{"num_hidden_layers": 13, "hidden_size": 192, "num_attention_heads": 6, "vocab_size": 2727, "norm": "rmsnorm", "norm_place": "pre", "norm_eps": 1e-05, "rope_theta": 4680.0, "init_std_o": 0.00819, "init_std_up": 0.0417, "learning_rate": 0.00635, "final_lr_fraction": 0.05}
MLP neurons of a small language model. Each row is named by its layer, matrix (gate and up: input weights) and neuron, and shows model dimensions 64-191. Each number is 200 + 20 x the weight over its row's rms, rounded and kept within 0 to 999. A neuron's up and down rows have the sign that makes its largest values positive.
After each neuron's rows, "fires after" lists the tokens most often just before its 100 highest values on Wikipedia text that the model never trained on. A number after a token or word is its count.

L5.gate241,203,223,203,195,158,213,162,216,210,196,206,232,199,185,215,207,186,214,208,192,196,184,207,182,201,197,189,202,199,206,179,181,228,214,231,177,189,193,227,172,200,175,211,211,167,177,224,170,188,223,248,214,208,222,205,210,176,209,184,247,206,211,180,188,201,198,187,189,189,194,212,232,166,200,192,207,232,188,189,210,198,201,158,182,170,229,216,212,254,175,199,188,193,195,201,167,190,176,236,239,199,241,192,214,205,238,202,192,168,219,217,178,202,211,201,220,243,230,182,232,190,206,180,194,204,188,193,155
L5.up241,196,206,206,226,195,239,202,191,204,246,191,197,189,192,221,172,237,205,203,194,207,178,243,200,188,163,180,249,201,199,173,175,185,192,230,209,196,172,215,211,204,212,213,223,205,182,230,181,222,200,206,193,207,198,224,213,202,221,209,228,182,199,213,198,190,206,167,223,183,219,166,181,193,191,173,215,216,232,192,222,225,248,214,169,209,195,159,203,188,194,214,203,207,178,224,165,193,228,221,207,254,193,188,195,198,215,192,199,179,193,238,210,202,197,160,206,195,246,177,171,227,195,189,225,214,200,179,184
fires after: "C" 22, " acc" 8, " c" 8, " inc" 7, "om" 7

L6.gate110,207,212,169,183,210,220,225,227,221,206,203,193,195,206,199,196,192,224,209,178,192,184,223,231,205,146,232,204,215,212,239,164,218,213,195,210,185,225,224,213,219,227,230,180,198,206,208,202,178,205,199,229,192,187,177,209,176,235,166,196,181,203,178,202,188,211,196,219,204,188,196,237,180,222,181,223,179,171,194,202,207,184,204,174,193,212,202,215,198,236,213,185,163,207,199,178,178,183,191,238,193,213,196,186,199,194,210,183,200,176,160,200,180,185,238,262,212,212,193,190,215,207,174,189,187,225,206,182
L6.up110,186,198,198,233,177,185,205,182,190,214,193,222,132,165,201,247,212,180,190,188,176,170,209,219,217,223,156,221,230,161,166,186,202,211,221,209,210,190,230,182,220,187,172,225,179,202,214,170,199,168,199,187,193,203,183,214,195,202,161,181,223,190,230,210,182,201,225,222,173,213,194,165,180,191,187,194,184,214,220,209,178,210,200,191,159,193,210,189,178,213,227,210,239,209,230,209,210,185,209,205,178,196,214,198,223,220,177,211,223,209,174,184,217,219,196,179,213,201,193,194,228,213,167,189,223,188,194,212
fires after: " c" 18, " ph" 10, " p" 9, " P" 8, " sy" 8, "C" 7

L7.gate389,189,203,223,218,196,220,194,193,203,206,221,207,229,222,208,163,201,216,241,198,213,195,179,208,173,168,218,190,220,219,209,216,211,178,198,176,203,175,213,172,210,229,178,227,203,164,204,188,155,181,215,216,179,209,215,179,191,206,172,185,199,178,218,222,200,179,214,207,214,202,177,183,196,172,220,239,197,222,211,225,202,210,199,186,189,211,204,164,177,180,193,166,195,244,207,188,205,169,191,200,173,217,187,199,223,202,190,200,180,206,227,193,198,223,225,209,208,171,221,183,201,229,190,177,219,181,209,181
L7.up389,222,211,198,230,194,205,189,192,195,181,204,214,184,210,252,216,187,159,202,205,207,194,202,166,203,176,217,252,189,201,201,194,215,194,176,199,225,152,201,198,215,167,194,203,200,177,192,180,188,207,180,223,261,193,193,191,196,198,171,211,207,225,177,208,176,209,183,189,193,239,184,187,193,234,177,186,217,194,209,207,218,181,198,219,204,163,199,195,207,196,164,220,227,205,191,177,204,164,198,187,212,194,193,227,217,167,235,177,197,221,174,196,168,215,188,163,197,194,214,206,190,164,183,221,205,168,209,176
fires after: " c" 20, " pr" 8, "om" 8, " dec" 8, " prom" 7, "em" 5

L10.gate111,196,231,204,214,206,161,191,166,219,197,213,226,197,224,214,190,164,167,214,212,215,190,184,208,192,194,209,218,209,193,197,168,195,219,231,234,233,198,201,185,182,209,196,218,228,247,218,205,187,167,207,187,213,210,222,196,176,202,205,199,167,187,209,247,188,192,221,224,213,197,214,199,233,179,231,192,227,204,228,240,209,210,192,159,221,219,199,195,173,223,236,198,211,208,193,168,187,222,241,214,208,224,180,190,208,175,218,203,169,216,198,207,241,197,226,185,187,186,203,197,205,157,193,186,227,217,202,183
L10.up111,217,196,169,192,232,214,176,225,217,183,196,221,169,245,185,196,209,186,211,159,225,255,213,211,180,186,167,183,182,195,198,190,217,226,233,163,196,215,223,197,231,217,206,229,199,202,190,167,239,196,197,200,191,213,209,184,222,186,180,222,213,236,237,210,207,191,213,184,214,234,229,181,214,223,195,186,197,200,189,200,212,218,214,197,203,191,197,216,215,202,222,204,143,165,220,162,193,201,220,235,239,251,210,196,199,196,180,207,208,213,196,209,194,216,198,159,238,186,216,223,226,183,197,196,202,210,245,197
fires after: " E" 28, "ro" 14, " m" 8, " B" 6, " b" 5, "ele" 5

L8.gate376,181,204,141,209,206,173,209,189,173,238,219,189,205,213,230,220,182,178,184,220,201,225,162,186,192,180,157,224,193,215,147,211,153,225,221,209,215,200,169,186,205,212,203,212,172,201,209,233,201,195,173,169,192,186,199,204,186,186,177,221,193,212,164,161,193,206,184,181,197,194,223,190,211,242,214,183,210,181,180,207,208,217,173,217,161,185,189,236,214,185,209,187,209,182,218,222,198,182,205,206,201,183,196,226,211,205,193,188,215,183,154,189,217,188,193,218,175,203,193,175,220,187,190,210,237,224,212,148
L8.up376,233,219,171,201,233,221,179,210,209,230,187,218,211,191,213,203,197,179,170,191,174,205,214,229,184,219,234,187,186,184,182,162,230,190,213,158,208,204,179,201,196,186,194,162,193,223,172,185,199,209,209,212,208,171,180,220,216,182,175,188,191,197,178,183,184,192,206,212,199,201,202,213,168,205,223,255,199,193,208,208,188,225,223,190,199,200,193,232,200,213,187,200,164,216,211,194,218,195,256,226,242,227,206,187,176,171,218,190,149,175,199,209,214,220,209,197,189,186,163,184,216,176,190,212,211,218,183,168
fires after: "9" 35, "–" 22, "0" 20, "1" 8, "\n" 6, "7" 4

L7.gate208,177,208,211,187,192,199,214,200,213,185,169,227,158,215,196,220,205,225,203,196,214,197,213,193,185,200,182,215,190,195,200,204,169,213,243,211,202,186,235,214,212,187,206,205,173,182,206,198,184,190,180,203,188,194,209,199,196,233,213,232,249,192,212,204,193,208,212,158,190,179,248,177,195,174,237,189,215,201,209,210,214,210,213,195,208,228,208,203,229,223,221,188,161,239,181,179,184,232,186,184,198,201,187,189,185,193,192,203,156,150,214,206,183,193,183,235,215,190,190,159,164,202,180,187,224,191,226,203
L7.up208,218,208,202,201,203,141,227,205,199,235,190,187,196,199,199,208,153,187,201,188,189,168,211,183,211,200,233,206,190,211,195,223,195,225,215,238,158,210,187,189,207,202,179,217,179,216,207,168,213,201,228,179,202,177,169,174,207,210,157,176,188,221,196,230,179,194,197,181,217,170,229,234,239,215,215,164,202,146,229,221,215,210,176,205,188,220,209,207,203,196,200,215,179,180,195,198,205,223,191,200,205,210,181,223,226,189,202,191,170,176,190,195,217,209,181,193,199,196,206,209,185,194,212,205,201,198,195,185
fires after: "\n" 76, "W" 4

L10.gate301,224,211,192,232,220,158,168,198,217,178,176,239,185,218,194,201,196,176,202,202,205,192,193,185,160,218,199,181,195,212,144,185,220,216,195,185,189,191,210,237,213,221,175,192,183,193,195,214,202,176,186,190,185,194,209,183,225,182,188,213,212,186,184,204,227,234,217,184,191,201,159,173,211,206,198,225,195,183,194,216,194,231,236,205,183,246,222,181,176,211,206,184,188,219,181,238,181,225,162,199,173,233,210,204,210,217,173,196,129,217,165,192,209,199,228,175,185,193,220,195,181,197,195,164,177,204,183,197
L10.up301,188,210,210,242,211,197,202,159,213,166,159,187,213,176,206,258,173,218,201,191,214,182,200,194,252,204,173,184,192,220,167,199,195,207,204,174,199,229,216,214,211,190,202,220,183,201,183,208,190,171,221,187,196,177,237,225,193,181,180,236,134,194,237,187,214,221,211,202,201,215,196,201,194,188,187,211,220,178,213,200,214,168,193,216,193,226,211,187,220,205,200,204,171,213,241,200,189,194,179,195,200,190,190,217,178,207,193,235,175,204,214,198,227,224,237,227,170,207,164,184,230,208,196,186,188,180,188,192
fires after: " l" 18, "9" 10, " sp" 9, "l" 7, " p" 7

L7.gate321,191,166,214,215,204,214,213,219,221,181,186,205,149,188,203,178,171,186,190,201,202,188,212,192,188,163,186,199,191,220,194,194,186,199,204,215,202,198,242,190,197,203,229,198,221,217,189,203,211,194,203,197,212,184,176,188,202,160,228,173,229,207,230,186,149,202,186,241,209,199,167,209,189,182,215,225,189,214,216,208,225,245,191,188,216,183,197,224,226,207,197,215,207,229,177,206,214,209,219,170,193,204,184,169,214,200,211,233,194,189,243,185,149,197,217,222,198,219,219,219,196,214,192,217,243,203,202,174
L7.up321,205,208,197,200,206,218,202,216,178,199,226,173,210,194,241,203,213,220,199,182,197,185,185,158,204,200,184,201,177,194,224,249,172,221,207,186,200,179,166,208,219,213,245,230,211,195,188,146,210,205,187,193,158,159,217,179,234,212,199,153,199,193,171,210,194,199,213,193,169,195,203,188,217,174,189,190,219,179,192,178,212,229,167,213,197,225,189,178,156,198,175,163,203,231,194,235,194,189,229,155,189,181,203,235,172,197,189,239,187,193,244,176,224,222,220,206,201,169,201,194,172,174,197,221,207,189,201,195
fires after: "\n" 92, " pre" 5

L6.gate163,215,219,218,214,202,203,176,201,184,196,173,220,184,188,200,237,211,195,221,208,221,173,220,222,178,183,206,194,181,221,238,199,188,185,166,157,219,194,161,220,197,213,215,228,206,177,215,238,181,189,208,250,224,215,209,190,181,202,209,193,206,208,264,221,177,191,146,209,199,175,194,157,207,172,204,195,229,240,214,236,162,198,231,241,205,208,193,239,200,202,194,199,182,213,217,202,187,199,199,212,169,231,181,174,203,183,171,184,183,195,218,204,193,230,229,180,187,193,203,174,207,183,226,182,178,183,203,194
L6.up163,161,212,224,188,209,214,218,207,221,233,209,196,217,224,211,180,215,176,178,200,216,162,209,217,238,219,208,211,201,197,170,226,208,197,195,190,217,174,195,196,226,178,208,189,221,203,198,188,214,181,218,201,147,184,213,170,200,193,183,181,189,181,159,175,188,205,196,221,205,198,182,212,213,237,214,230,175,170,200,214,231,196,203,204,191,210,196,207,244,235,194,206,189,230,241,209,194,147,214,195,183,204,231,216,196,206,198,213,184,241,200,209,205,184,201,213,196,217,172,192,207,201,211,192,195,164,203,227
fires after: "l" 23, " l" 16, " min" 6, "ax" 5, "r" 5

L5.gate256,252,205,173,188,198,207,178,204,203,210,222,187,181,184,207,210,221,210,190,183,199,204,178,157,214,214,186,198,232,189,189,179,185,208,219,189,232,189,241,188,206,236,207,212,189,208,194,201,217,228,204,191,170,201,162,233,199,219,202,208,205,222,172,198,218,177,230,159,181,224,189,221,200,174,222,204,191,186,173,221,190,186,171,203,224,179,230,181,191,184,198,184,225,195,184,261,225,212,174,209,177,214,219,215,191,180,184,205,203,178,197,206,181,197,199,181,215,177,227,212,157,220,216,180,206,181,223,153
L5.up256,168,211,203,185,147,218,195,212,194,201,158,196,184,218,250,154,199,209,198,192,231,203,185,192,190,228,190,223,215,213,200,198,208,206,199,172,186,186,174,210,230,176,234,209,178,233,238,180,212,197,165,216,191,197,207,222,213,204,202,199,168,190,187,191,221,220,209,218,181,182,206,198,208,201,211,217,199,211,185,240,210,237,192,192,219,202,219,184,161,244,228,202,213,173,213,217,188,202,209,216,172,211,192,246,177,197,211,226,255,199,195,204,175,170,159,211,212,211,217,191,182,220,209,216,220,198,188,199
fires after: " K" 18, " W" 12, " s" 11, " k" 7, "ask" 6, "h" 6

L5.gate221,194,175,198,228,226,177,187,190,206,242,200,202,191,203,224,194,219,198,188,182,185,204,213,204,200,182,182,199,155,213,223,207,207,189,223,214,179,230,222,221,202,228,229,221,195,188,203,200,157,207,218,130,209,212,187,188,230,224,175,172,190,161,165,208,201,202,202,155,218,186,195,206,217,178,191,191,192,197,202,213,245,232,173,199,207,172,196,241,216,185,219,217,225,209,222,231,197,198,187,207,189,200,198,239,199,218,206,215,224,191,189,200,214,171,187,201,183,233,185,196,210,212,227,218,238,201,225,205
L5.up221,190,161,223,221,196,191,195,193,205,223,222,212,201,156,244,182,189,200,175,231,199,180,203,239,210,210,173,195,180,231,227,191,197,194,219,216,171,202,208,195,203,206,213,174,202,166,220,204,168,210,230,177,191,194,208,186,222,215,204,226,175,158,173,214,191,162,170,188,212,222,180,191,221,168,210,221,206,188,174,216,196,241,170,203,216,214,238,207,207,187,203,253,227,205,200,225,201,212,193,222,177,237,208,220,215,203,189,218,182,195,190,203,196,200,198,226,190,206,182,202,229,231,208,196,215,187,205,171
fires after: "8" 15, "0" 14, "9" 11, "4" 10, "7" 9, "3" 9

L5.gate82,233,189,189,181,202,215,203,214,204,183,206,201,150,209,201,196,205,223,247,186,171,222,170,176,228,178,216,194,195,200,169,180,241,184,199,201,187,205,228,210,214,229,173,175,185,213,204,176,218,211,214,182,184,206,176,237,214,215,165,197,231,211,198,207,186,200,180,205,197,216,219,222,172,192,188,200,177,184,209,180,150,181,200,170,212,207,156,186,201,202,205,172,194,177,204,221,204,194,189,244,180,226,195,203,186,221,214,187,221,194,230,194,197,219,209,202,210,220,190,207,197,230,233,199,232,236,199,186
L5.up82,199,196,198,200,189,195,211,200,198,177,251,232,223,232,202,154,201,181,202,179,219,205,180,198,232,243,203,202,191,186,168,180,215,157,158,189,196,184,207,183,192,224,194,212,195,231,188,229,202,233,213,271,195,216,194,227,218,207,156,181,206,177,201,185,197,196,198,218,216,182,165,219,176,190,205,200,203,216,200,184,183,197,237,158,204,203,189,203,192,182,208,175,212,166,233,191,174,228,216,222,200,221,180,192,166,195,199,186,237,204,207,189,178,213,174,151,179,233,201,195,194,181,221,186,194,227,194,189
fires after: " R" 23, " c" 10, " K" 9, "k" 7, " k" 5